config.yaml
num_hidden_layers: 16
hidden_size: 512
num_attention_heads: 4
num_key_value_heads: 4
head_dim: 128
intermediate_size: 1216
vocab_size: 32000
hidden_act: "geglu"
norm: "rmsnorm"
norm_place: "pre"
norm_eps: 1e-05
positions: "rope"
rope_theta: 500000.0
rope_fraction: 0.5
qk_norm: false
attn_scale: 0.0884
bias: "none"
tie_word_embeddings: false
parallel_block: false
init: "uniform"
init_std_qkv: 0.0298
init_std_o: 0.00527
init_std_up: 0.0298
init_std_down: 0.00342
optimizer: "adam_variant"
learning_rate: 0.000754
beta1: 0.9
weight_decay: 0.15
lr_head: 0.00484
warmup_steps: 309
schedule: "wsd"
decay_fraction: 0.488
decay_shape: "sqrt"
final_lr_fraction: 0.05
batch_tokens: 131072
max_seq_len: 512
doc_mask: true
train_tokens: 1031000000
max_steps: 7866
dataset: "wikipedia_en"
MLP neurons of a small language model. Each row is named by its layer, matrix (down: output weights) and neuron, and shows model dimensions 341-511. Each number is 128 + 32 x the weight over its row's rms, rounded and kept within 0 to 255. Numbers have three digits each. A neuron's up and down rows have the sign that makes its largest values positive.
A block is one neuron, or neurons of one layer that tend to fire together. After each block is what it responds to, as a language model described it from the Wikipedia text at the highest values.

L11.down35:115082124129198112142134108125094149162135073162087136122141157154117097124143102129116141142152112079122197137126137149094131122119153132134145136110080115122130195132090107076148178150179120060086115115136098122114167068163082058159100151189099091120146174175195151122112144158093078112117163143172103149085167064120105161109102072152170170114132149161098133159121205102112068127120116150169113091177104124135167153120131068104147103098108091165117187127155150147166133126114088104073121126118103140133098097051
L11.down40:150138110158106141143124123163130112147125131165161096115054105142061154076156139109162124146145194041126138081140122171121151121122087091155110089107083113130142138141101142119132138084098107131042106098178140154075120102132126105149115125113145115101129174129145138093106073073098126087127126118125113132137108109199117129121125078105174129170096142134097119138139134108136116116168126065114144174132061192051121098123150081056133061202127114169149148136126165117150127101105126088175195128138127089118148060131
L11.down231:114088132146148107115136095100131128076186116115146119169111101168139124150112058106090113141128118063143051092094134136098090106117162147083151124161101166161104104176079178152222119068119151132128128127104207124095117149179173035159147145087203110195113127100145169121092124095099124164068121140157149147092136206106177135103108113149087124131084126120132104099113130064129130167116117048152147091112125142152118146144124142126101129101074070169098153126064138120107094158119106178138123109140124134144096142124
L11.down338:163103131143077166118141141139117055122105169126150104148145095154064190107120068161120081104126138140171145083128143168131098149128115141158135084054084183176152110112009132079144061119152116145181124137150158168143091088112129142130127093125093093130159159146139204198121152133114138133107127105147119144139122132155162106133113077123174153117088133104109150141067114167142109120140135149108206125098112167138117148105144114090142124152130097223207119191100166125189118111096123166082055151152150086184158110119
L11.down546:150104109110120130139127153101152135121125070143104132176143134117117105124090194135161134143120140168150100126142109127126149132062136131098116105148086103146085094077115086153090144149126086108136178105134150102078110113094033080148128123070169096114160149168166170081095101114176117135110077060120151141190138165129130183087107151093119125104066166093145119057144093124089154066161133117167117149076137090116211143114105180068130105081098132108120120076117136144143131059107103087113165134049091153154086146163
L11.down967:174096089157076156085103124103111139131195125138202165123135121174178075140105122052102116145127131132135094159128136151128120122123162066191119144117115091148162136065123153110130125123078090136141113112089152131124139134175114092101228121142162140126123150146115147155106090130146104125166151087189153117127128115134173152132044140176134147157095090112120162157134167118125131130119212167164101132128114169100143167179109095106117119136110137074148126138185162097138143162126047130108091077155188126113164153141
L11.down1171:115102136139094102180145111145110098171170133134124145116142141195078085093097091090091132121170129096129136106104152111151102159091071084133127129094155151122111129142124114138157170119145070074123153150151121105138159117106132116082107091097124123115079118135195133141145128178087080126189167110120094115124170151150146120106115085154167137162153128110115108072179178146136136197082182061092175077137095092121173112138162161124197195153138091122155138152135112163084147137141114173154132117119048121178106132142
L11.down1206:150116123117101158080128152110119133058124205105150119143151108104093097199125172062093099169090118167153255137118175070165117154166125101133112150063087179174185096080113126099128160138069098097071168116148135170163114112149108171113156144112168146156151165094092124144144189156153112143135134156167126151089161167110153113156090131089067219164094096123142166141108154107172110115102169154130131125170166102150125089160164108139145093098119087108158121149150146051093150099086128177103161158133136174176139115080
Description: Coordinating words (and, or, &, commas) right after the first item of a pair or list, e.g. Life and career, Walking, Limping, Ant & Dec.

L11.down152:100134123109120109140160111147089104117144123109098134126127143098114116173161170116062147118155129092093047158169101158128126136139111160131139125141065145111082127086138184131164146116062177148106079113094107154112176094120125206132105137078150111180176066157191157145100137147127141153133138112122141124129156093124149137147130084135174143115037098145115132162129118103095102089109049135053118139134139117170107128088170132117147134092152146122085079087112154122151103169142178113090157144140093177121120159075
L11.down322:200153128178155116134080146111083194108156082105113095092151135128101110104119139118123190079126176185126159131102130105134196080194128097165105118148155131090128045133146124120111154188088130115111134126140165139126180093129076116101117138166112157102114116112149121142133140166105088126089147114143131131163145139149143104156163121102172106151118194189105174203126109157110130067119139132144142111128091150195135152146131197137169166133134072094069110081126143157146161116146099143191171130176129146117153082161
L11.down450:150114153152145063158122081118152139052062117140137084114082158113142112111134138108163105128126161137157225194125068101119075100105089164098135088073133158072107133144070104172158062088124149190189185114127137122135104098102164113180161208125158113123114134145157118123158157096149133150122095145123143157141117162151115097129097162158148148156096114147128166070111153131096137146135076023095074087137081132163141078191121152102058146081124099159107123176142117125091147061106115069149093125131091201146105108154
L11.down521:155143135146158119098120103155033145128190122149099108133137037169162121141193100107141132092093077122183168104129127101147149172064137134091172111121127125175141156129143178082183126118133125115110116116156159136137175114142125081134110133098124061058136110102197174168124142109103116100152125209139139155048162104144100122145181075127104110185124111143076124127128146132161126137166101255109110169097082125122186135134081110143119065121098068117120155120103072088157113093093122170107112136141156059118124096133
L11.down559:146132123145096188120156114110100109076067153097097119056170098131194092130152105133091113138062096094143152156131116123077128186111121148128114044103126164108108177134169141132199106133155124124098086124146120107107079120151125117144139065161128096002178103125087084154074090175109135112126149128096110096115132177189099193162102150101147096179080146174063154168178114130123189091167145132113148123127066132160087087097095120173058110139101160137184155113110204131120130096086110143090172156117064101156078127150
L11.down722:133120113108143094077142127099152170094116111071107202122118151133192128097121120182090096166083176132144160139068169087150186121183156133187120109140038134106173106130093111118181215112161099128150156133140093102103098081094144092220135145148089131125138125202156170123114115142115106088138188118162054096146106127095120108165109084135168102120099193129133118055167165131164092161114154095123144128121128112112152115123076158132224154128138187107107112090145087142111147144126125191162122104130061146185144099178
L11.down825:131125136135111084147137108158086142120086141172111082134134126115141115154154092151145105138087133106155174181098160119184122108160175140056149172137149146138132082130110154121096124198092115111116126092162138114125106107126091080119097199156186043137197077153137112114092112129210115218121144156104118151168193147183097106126149093137092176099176135130073137117106135088143110089126084152126054123119183124076165127122117084104152056136125133066117103100137155155153116170123110128149137116113173112126158144098
L11.down1108:069153083171140160135161075101158180171156146125144107160142087070100122116096119176119215093105135178175201144138115157136112099127085126121128073127114086142131116157223140139123149114123192168136124072087142164090109140151157085114108107099165175108181080118188130138134108099143083156117212118109169106109125100114118103086136131077127073141142159208159121159170165123104181132112229079136107142128150195109129146133095090163125163113155145057082217103116120165143180120104144169144143134112104111115116147070
Description: Auxiliary or main verbs right after a subject, often a relative or pronoun, mostly had, has, have (she had gone, who has purchased, said to have).

L11.down0:128187078130120154129168136123035106125147155167165141132092087132172074144126088093111187128149086173136199140134108129162170138113128137128096127115117194134097151201154150086177149138104189127092100122091093116184132172182174168113127068066145156135097098132098080168143136090159098106124165120105174143113098182143105044153120182135141098167147121059143152172161135187173239176136160180151147111102144127131074123120148125115129145162108144102102116170132116118169147140128151170108153129099073144128134092195
L11.down11:181098109074132104168167164127083090117095118129116118184154085204195058095090102133094144140154087144133082136129129100142129147103149125144124145108079130132077117097092129079118089116062101113136151150152119166128230140127095103098119146151092099107164165148102121182141111075208040133170138092178162100112154181099084124156125118107144127127072129105172122083116144174142148146080116160126144167103112115096165128105151153093170127130177063131098159161100121114146053105142127151123140154112076197152099142132
L11.down171:095148140049135108153108145080208122125152132084104148196134132108119149109194126057131173126125147117054089163084146090130134130125177131174100189160153190175085172122050182181091121112079093128125134105084094168120098106078140102116116114189104164142104125138171142098150134095090163149068129127151178135115147171049099146105208114146081113102083143113144106093107115149162148132121144137155182145128223161121154069143117152184121158143158155203146120103126085141115068119101119127053107110118171151138139132123
L11.down451:140181107136175084117140206146000145089079143152082154095119152140097166123165095094099100107144125158125225131136133116156183136176186101182158069164071186113212091132150129155153102109131082145136122141105167159124090113118157133095164086087089133212149166125122157142179161185085165145110147146165134150153104114181085131129109108201126126133143130070168139130111106120195115144134094213095150154097124102176154133103169051151124192153136094171092125121158136096136079070118125095168063118124124108077117142148
L11.down672:121192153138113202182088165154084073142130122132096121135065090131101092119115098179170118112117116133125220033102139158090089127119111191122108089135087118126065106128110115104096044100099138152133146118133126087128135143090123086139116118126146113089172182116157129093090208147130144147140101149120101125123147154161143148127148157156066086171141141118113135085082173111164158085168165146159089082108135092169172070119135148071134121119079080096123134135115084066137136112136140129173153136140115164096178164143
L11.down738:123163113153198138174098159125215154122169109133136169104174081141144057098104143184129120162200108120131090174128116158101122161136140143171153148086115041111184165175127153120081143169125111129140168068148136175159175149148134122079113173083162119129143144137133179158127121046118137117118140119095157127109118128162106122095102122115115115073129124170159085064123156110104161141103148076113142134108097146076095104125137145135159122198110117148133149171164140148198087089179062154132111134176119129075164111186
L11.down748:170122096125166143103126105167210127157152201170171098126164145168085121079144133134133127130160187152136048133152121117109165088186215132140126161097134096118149048159086126089143139078100086084112109144140141126113052109133161131146134098135118094091175155181138171156160167138081091143083150103166085135139138180154100127145106130106126115093104204103150074225123137146166153061113100008138101118150129132161118113082141235091181142173144081127093108063164158153112132046162162129168108123099056121139137122124
L11.down1139:159162077103105096105111157106004124048107147137144136147125079187111144123079096103141102108123078147114254093191131109130082146134153125138106078163117119144074114149189125108142142128133140182141147085116106169149141150223143096090127117155121144188125123112153087104124102057130124142146178138141100138084137151151109133119122070110141123117155097110136166095190081171103147145148055255093125160160146102135075121147195060134107115164109114075105122170131147147162122172156154134079169137115116071108128142127
Description: Words that set up a title, label or status for a subject, such as designated as, considered, named, declared, became, title of.

L7.down205:133129144143122077121176074129113130068124084122153112137129071148145170069124131156134128191091109088144153132152127121133137163162176199074146080149098157113126123154120091126141136157129093129139115130121140184108123120064136084168109168096139106076123142098104117083115136195131128138147120076127128144175172140136159175131136131082093106200114116163167092121063189078136174101136063111122154156101099115170090147164124068172122137166103108155065122130111124131129137169179121096151110196129136161117103107134
L7.down338:105135168188122086172068055145154117212126141118085131161182116126188150130148130108152188112106071184130121090129104113099129157166106139111117135164163138148159141104110113131101102125150167176178169123141128124098126155069129142134105173043105100160121071122112099142129103099162109124147164125146136176111057093116174134168198091135128185167152099124159081136113152139132126188149133165176139114112173109119138151186126110198132160130085124147070164129118138134122115161100139068186107078172145180148131164123
L7.down506:177195113059137097157124111085134142081144048124116152137132090152117152133111152152071117180173099141184127158024115104028149162097160148138202106082113173162097098165162087104157121110073148110132114103138159082155174074093144123148140129087134108124123114116152086115136103103172152137158120099141141127102099141094125091135091139109143115131141098114087091110095119096146148169074151103111185108139096144110104146204115133148186184124139156123095111223164074130129101132136185067139110137192132161112085109185
L7.down1009:150104092106119093097127115114015147125138137135107137094184109127103159181149154110098125124166097156116225080140161139111111100146071156144084145142125160165098126104182073119103091121122097127136113135090135155125116157145110146156145139091077110131123141119142110140091154131096130162153055128165105123108150144121147097155135154153169154148102127128134105131121143146082110115148213210142116122095136096189148177102168134098124119143125202103075107131153157141133192075179157121170074154128128165153133098148
Description: Finite verbs right after a sentence's subject noun phrase, mostly was/were/had, as in "The population was", "and were popularized"; also table cells after pipes.

L7.down282:088111105110120071146115127111031097066135158137118118102111150140118084146154098107145113139114076104106239173133137098075095090117159147091086145133131124147112069143133110140159076140088124147141143121100131174129208149156174089167142145117120120124145168106170091084134108103133185106198159154131095098166160135108111154131129144120135086131116077084139137132089095115166123123107130137098144103079135150086124130138162131158076136124149129139091167157125143120062143113174129121187050109146179130198157043154
L7.down285:096116113156150168164117116128162121121113166189087143105125129140158155105103064145085150095109137103148155086107134129133179118123099142125081038131039148063137116099087114174084126075119113126109148097100077131146098179120100139104126105086092153095137130134153091078128154105118159117104095142129122134120184139106151132106148098078104140165101126160084128138083138161140128143103185104145124126191106136132195079123147067172164216113184169103172169102139145096154126166159167115121168135120166213088108116108
L7.down670:120174138092163171140180156043113132113157134099092092147193107103163145151163129161133100119207103125110255118158077145130169124169091122216122109063134094116105128069164136147143171075142127149104074151091083149074151138135115104166163099107161091141092134160136103098108140115183122118138093181131156093113147122121154158164131135133175115122149117109132062196158117151098121158139125114184106139086141073183099148127169127091123122154146135088103180174143150185146134122130114201103100183157108203190156152109
L7.down1090:078092112107133106095116155122014104098150127055159131105135151177150176104111162129114116117140111133143176112110116160140135094120120139180130121144121102086155147138136128154109086111118125106136134127076118134097122143135190127222122199128121118188106179153087167226128145085104118129118132132171129120147090053138127098101109190066051122191113109136164089130131137175157127138122206163154138139095098118145163137160126031119140126100120152188136112085110101158085068155092091105075121200118150080123112137130
Description: "Party" as the first column header of Wikipedia election-result tables, plus weaker collective nouns such as raiding party, group, federation, family.

L7.down455:116126114135092123107117156156130126165113100143134115105110114131136115182126142078089132106167139154142128142105135100054099202098032173096163133147136139120099129099064153183158147132109141093129135115153114093168154095113121110134124086132133129098173169134148060071152098169107083117105141107149060146090140121181118173076126107141120161181123077101146121157128073129188123142096075105118109154165132110169124170122098034111159131143122127187175122123131132078105121134089174134133125082089091115102049094099
L7.down486:114131116158106151164104134138180139190092121151158170121123079141143146131130149155062093103059144120118146090130094154089122081169144165093158145089139123103185125114146169101085116162097134062163160140129087116129103073143092155180038164170155105082079120152089135133162108168129092156158107100147134115124085117137138143098181155143118187167150085157137078150127177089099143117180137112131123113099173104104140122133168090121137226118146136175168102097131138087114082132079127190122154122121189133104106191105
L7.down825:145140148060097113141114148135156088154126102099119057151083088183140111155154165141115141124129114194131104125121167107174133112127129106100089147152132137126152118115149131073158105126098098200154146072121136116164158076085099138146137129119176163097146197124125121143125134106120120128079121095181170142120160105111123138137102078175118126115106134113051102204183154091074161156159069223176187125124114142105107149088125235123142113123116069113118108093122076110091113118172151141190183135107126158089124083163
L7.down1167:069113031116133117145128134119144155177116149131133124121203092140078111137129144078091130138110068123089181125134115179092134105145196121142128161067151158103140151140142085142072145138152186087088143093117131105208164068028147103163159171125155084073158176153111120152153161144060114148132140078144068154144128082130121181123138153144103132139174123161089138182113139127074112158171134123114110103128123107112111141128188149148165172162111102183146135073144115141076157132096127119164113120158125111146089140114
Description: Joining words (and, or, &, hyphens) inside fixed two-part names and phrases, e.g. Trinidad and Tobago, Track and Field, Design and development.

L7.down396:135159102132122099138110143132101128094129091118146125182163159190121097129132144128088145172136177107093143123169108079177124108149141107146111103140124127137132172124117087175119144092103155089128098129125164158144126151099157139102115062135121046152120111133140179171176120059093109119127126173127166152122128066187131199136101179117139105092162192133166107155144112169089196114115141158070086158085130206090116076107185197117144072141190115153112140193097143131102135095106199109132170121032079121180139096119
L7.down693:146210096097116127058182141124095093116096114138118129108201195102165100073105072128130200163146062123120167121142141077071168125169154151131115088095109114181138140106127139156072117107153122139099157157120119124131122155140113133096114092057106123183196172086134084089087197051136107126103206136129117106148068167108164091145188133080123088151141135073078112132133157134119095098108179125104113147141055156163101149133144124113113046108192174104165156155156117083130067079092070104173093118152138122156137142113
L7.down819:140125133159179075063114178108081218142137130139153119066111067146071146153151126106110159132183140165152251087119167140134118106137121125149149172095168111100090142105149161133151148123125128120139114166090073136136102098139142141178126114197121124107121084094113116121181088197142103166094122156110148113141092099145119152114180182160135150120071099136143127135169138139103114101093133094175032135092171114103131177153079181137060113135114124080099150086088147103120041132124127078105134177169153095085064084095
L7.down921:115122146090206127120095149134080137127089113174141054089125129107086182105127106111141111102157128153173146195157133120135170122101159095138140115115135146157158142102146118166110080082133137103200102150135118157130135104153147128139148080128117071116167143144113162160135164097090124107106130144156077102136130123058085162126159111132109133164100151105153153129165114096113122113116155145172074176104145179087171101103190094116107102176112107152134110132194214104100158087154141126156092148139129150122095144136
Description: Words that introduce a title or position someone is given, mainly "as", "named", "appointed", "elected", as in "was named Editor", "appointed Bobb as".

L9.down696:157109137102140171150146089142255108151105122155102113118132160161145145144079140121156161143092168207014064108075097146112119135134115104154083106066165095159139145111097096117070118166183115177096146170120089103090122147136170140171127133103158144123116179085129156122119131146117190112132165093201113103092121143148131075082134123158176135181128101075092157086190098185141182070114191098104087092108109123129151081142125114086092132088147080103111128120105129127151086101132134137142118108129089109145152247110
L9.down1196:092086155096111083186145178150157132110126096106155104152111114108185124086089093122063115141134146082086062106127137117140120095156174168186087087087128119122151069114133146107140077144138129176139132117104134131087143174111162131184107147112130135188110042112161073128092158143108048168045116119126071106131153140120113145140136153105094181132104113102140195141061215181101181140145130170130101098168148124139076116223154242086070141121124094116117146125088116118122139170173130123153134138130119128147123198164
Description: Column-name words in the header row of wiki markdown tables after the first few columns, e.g. Actor, Lyrics, Total, Candidate, plus the header-ending line break.

L9.down507:140132121154202165145102158137032105143089137112173130132062126142153086073120108056126130133138143132125154147118114126168116169122105097114165158140111117113140123186130144133134133126159135127132079124091117122137160130243119148142119125080093131194126156087089177193130103104103145124110152156103115149111134141174151157130113197148136144180166113116096142128172120074159118150126114175140127120114076128093100155129107169156127099087142174146121133187072081088131162105142139147168151155165145146156173137113
L9.down871:125145150166133112144166095142112115154097140065109161131082151143182133098158101147139143112104089089120179204065187151172112115110120095110144081097140106216113094067114149137130113157078143156141081139134174104123086180138178181154189097141122119157148202139166090143128108107122120101107152106153120100152152110144150122103142179132148103142174176153144179160203108104083175117137125039137059111090092089143106160114120093196106112053131161103099145150141098124138166115141152119100123109127167128145122133141
Description: Prepositions or particles fixed by the verb or noun just before them, e.g. sided with, interest in, took over, carry out.

L11.down163:159122135112164097113113164063062191135075151101045147106116148193160108103154136152108100128102112123156246103186104128126124161185130125112188067159144143127123117111136114181086091084168176108175110135114102092154111153146141141115109114128111106071143167123122122142128098146170036216092126178131137105116201077183133174172205146091133104096162140126098169125101106106221133099083240122105114103117082065155140105129059137086157144106132117088189163136111181105087116112140193136124128112161178162138118165127
L11.down172:168195117135149177185103132102247136123121135124135140193079186118218107149132153140145139106151168166133049155091123088099096152179119140178128106181102101170130158142128133150130106103103128066148137109145134100067150139126073075183128082168160131118139057142177175122098133180099147180136165081136097101074102121097096161119075163092137135062149115120093141188070199120092121109133096055146137162095135119110153100124114178145152140161110083146156134211109106150139154168139108141143161087032087149158092177082
L11.down196:101153155117144136113160106120071129166174094097182151136170105104087117146159073120098144108168137159144121085149141131186149172145138083143157139145127106109152102196118131072106153147146132113157110195101116085102126142199156207169078131082182145184158161072117117121149073151128150175106137098144113131130070140117116131107094101196111170111162163135115185146135117147174156121116103129143130124076115148127139125126104130135136128158151108092135148162135092053123165112147098141139069093127192103160149131143
L11.down392:128164173158125115168079179118131096149166181080128089161125120117102124118164150183131107182079143127106103105094146074150152124124200126110153112134136120198159189109131142123139075141133245105141146090161107059117141180132114078103116107174185155125133081126145153124175151174064123169131128167110077116123144139127118148133173100093107111124133169139165122148154110122143126087078145101088141117124166092097117145130135120156149140115084077115185068131151131093103119171127151125086133128095119144113137122067
L11.down636:131103117158099105141175125142143116086056150121131107108152130109088127134118103168115132108146142040133098157115143136154143107117134152117112141163189131138157105143127101162145120117108131101124110122132150113090081127112065148098102064094180161138131101100109143088176067142128098087172101140116125125124127099115071051067119148141076094155100115139078120102100154083127109125162158000093109114079143095085123084130138143075148096128070128075180138138123113186128155142103075201129079145107077061119078145140
L11.down879:151162147129148146149118106118000112128188164104141166089173108133120132137116170110107118102122220114159255186147165050141136111144137123155159108117115131091134171060123115161143130084130123127156117149166143069108151146099103122194145144147142084140126124147157135127172086105117143140118095155075073165118123157165119136170164102149103143126170104148108125161104114154121150079174210255079121166065070084122131182094116054152181128157065107153165114167078148076105116135139101142141065150094145126149173125134
L11.down904:093212161122094152162166114124000164090173136132130115117114076092095129127156134114046143148149098076170248100086097106132143143097106118150179165143082084160177166166134128140095119152139158137127162164148091129098100113123117113090110203121135091128173103092091127105163145102127136124102154163130087175170133214092083077188157147119119162150127119121136087101095185090145156112137190101133154140154159091099078122114092077090120137147157108086167134097053079089122088130118144120172107105108169092153106145107
L11.down905:140135112118110112117075092134130174123138087131138090130171111134108096121108231103122129150124090153103047128135089156135184074146156123152073118106139108094104151128132101130002179124068123120082184095159149218158092111125153070097107119150158079168158094100160131130168095105185154198113117102153149113166146165170119126098155082120140172111124128113075126119174096079090099152117105171109116121081168064114131119096153103137146114142111097131128109153097088155083170175157077087112097166100102149123160139090
Description: Function words that close a clause and introduce its content or complement, such as that after concerned or argued, of, in, to, and was after objective.

L9.down755:129074079140121099082049169170173145128130151086167109176107032117090075135074111159084122155122162144034161116150127105114146141126138102132046166155060144137229102100061151126096160171135126164099173192156141119116085161120163206110125105145198117111100143085100100083133108178158093073139144085183089135116131158161139109109171139147141115127148108160112163180097118072075118096120120161149121086132212088092106118140100056127166129111102106101171162142137152094156169119158163167148116171139166155136145148126
L9.down854:124145089146070171168157147117142158158148143158110134124144148164119124144120126087099128074111174139198250064159080075069123092123142124157152191105128184148160115117156108139122097148093142149113195134176153117111101117114139142126119173140147183091161086157141175178151143091203111112134088173134136105104107148149067102154104134132148130147113131095123096123080132117097152084034134133132121151156090098148169146167128161122131143144148083127095084149197189179127125115110086110150107096149105217102174104115
Description: Verbs and adverbs opening a predicate right after was, is, which, that or never, such as came about, being, primarily, mainly; weaker on list commas and table tokens.

L11.down417:156130139134146052195152141113180151124133158102124123114116102114159141085142105064143104161145130088091172128144033156165162109141156161087116116125110105154142071056131125117157085104113070110086109101158089154152075172127100092146151147117129130150107113147156113113126187144171150076127079140123107094119147137117168143107150143096153109136099121107130122157111153127087075140048181107032137130137136077052084130121115158118132133117151128180129113108149151136105126153138139084148114131114076169108184144193
L11.down470:100102116115142093130104159170182087124158065147099129101116139141105117130100184134148143158162122123080031138072105104128148112136077183067147134089123056098170106136121181120120150118144129112177187083113134127091127151135163116109124079158129147112089143174163193144166137144144165104137090195153115162094135095112082111085136124155088120139143171104111065176045148149121199130101133094105127142125184133147071157110143177102105106151128122171159146203163161149157111078107171152105216098123155117174125092104
L11.down630:158180146207102153094118159134048044149137138111156101105142135094058160165095127091176188136135136146073117118114139179134172106142128076118152173135194113148144166174113163072075052123158147077153158130155168144114101163143075132094137110058151188103176119099066146116177117148113116103092109183177149154114171123151117102108190177113118105196133056156136102098106089126106123186075134149154135083143174120155089151122080105135161159114141143061131110122187134163137161153138148129058107160168173134151197120237
L11.down651:145131146099101089127126171141093154137130136088210100089163093088125129099069095179128087156179114157108155134154093105121151142143100143126087122096158141125137123076146045083151053150169117129139174108098102159145081068194172099165131142183086123154145099133162160156103093097101158130129136160207128139113145116117183156122156103122108114114098137132122131068139119162147155149155173153129154097129116164151114128174107126115077141088155166157117160114138111169153114104127109118102154093157124156143109119126
L11.down743:105128098159112092094103159070037097121095154122074142082150138082149092129094188111142157153114196067132148086101144178144187099174166113103059098130132103190067140109103129074160190085118133125192167109141151148163150152165135111138137128118172112165120096079111105080160159141157164160116150113115148118118200131096112067114146117123095113179078074181099080162118069151140166116089229191143148070133121129119103096138122083115112147146105117118166105107056095112132153119177099151087107146166161141121078106118
L11.down891:175193095137138133103138152122072155135148084061140089118202156161126161080104129162136150105155172153101169084144133116151137195111121126110111181101124133127117141093124110142138110140092089168162137073193192158111174123167144173092118151093137136165115083126132136149180092130082150096119124124173134145121092134110160168166149186158098095102157179196138116132112131107130139102132150173148175096111082119095098089100120098162148110165133096120110159075087154151117128111185129169160133183103167053071134107127
L11.down1022:085127139123106149074173188112042101130098173168128120088131140139109119147116114128155198199162126104127180116113062154209176127227150152200190114200136118187103129090158146121158112126128105142115161072121145159160148148104127066131127159103159086161187075117130109066151167102099166096118114149171124132143115141179101126096135096039128118164128075105100113122109128123096116109129180228092122147071143151178068112113172073093154114128119113114084130142120162145169141140165093086103076104173147129071121137181
L11.down1163:117137127124131106099099148140175100098119142083149117143170116101130117144107102096078166098159105112145000099170129176101129152104194136136156116136170111164157084110116145151144102144086095104120106058150130197168120132117102154084099172102112121145134164117070159117116153151175128106070099157158110123108082069103101050145114144118104138108105109140110058079083122072112120160095122080119131156102103055084082153099143213126112124095144112148103107092101157132118159142115086179144147145095138096129135173119
Description: Column-header words and pipes in the first row of wiki tables after a section heading, such as No., Party, Title, Year, Season.

L7.down72:128139120139141090106070185116109191159097150135085122109134090121107120084180070111090132115143097155141245121161141129087127117191100095131125081139116097130091083159078161139091137128078193181127117136081137135162111085159160133121171154105169163079197141096088113097193103145154067123113136144105127132137160124165147162065220135123127144133188144058087143140087144126210140098113228139112115120153112129125160122163110091110148154075126113093141178138102120022134088116081150090091180181141139088140119120173
L7.down163:143139147205074087138086106145094161131162163182111125143050111103150072091151188113105150098176126126158138127185114126089147112191094136073098158110138200087116087163103172066145174162165195134148166144117179151142109125086108098139158088116122120151190130155086165179137106146213055135145169165049091122122138117202155118091167132113160146111115080130112161099123141151185064119141193077152163152177111169170136126165163104107098100090115146112096119093153102066124116101060115117122164141101116101130120164151
L7.down315:086107106124174113168095156159252128125104078155123134122137104144168149110151113102068094087110096107182000158143208110158113109120056171127099137177093113112127112133085115116169104118130180103097151173081104147142111135085120151097133123116149120111183129131124068144177138169143129131200127113105090061080190080128141122166092127131112163124150133138102160106140115131161145119131124020123123094150085128147217132085130133145119169168123076145153161157174190087077118171138110165153188161124084167157130152122
L7.down479:169126158169083120130083141157141182141143110119150114162118151094191164142145187144091075126112134116206159120163110136066118106135144118085135114078131115132172126132115153127127112119117157129141130124110110141178143145046073110090115051152131116106171125197088121120152062145146075148096185173137063122066155101160160170125158116039146144144130143163138078120134107144151143115137129175140193109158119081139121149071083058104123116124100062123076124183138084054117132160124145102155146082158091091144099125140
Description: Prepositions of, for, on that join parts of an organization or office name, such as Ministry of, Council on, and Institute of; also pipe separators in sports tables.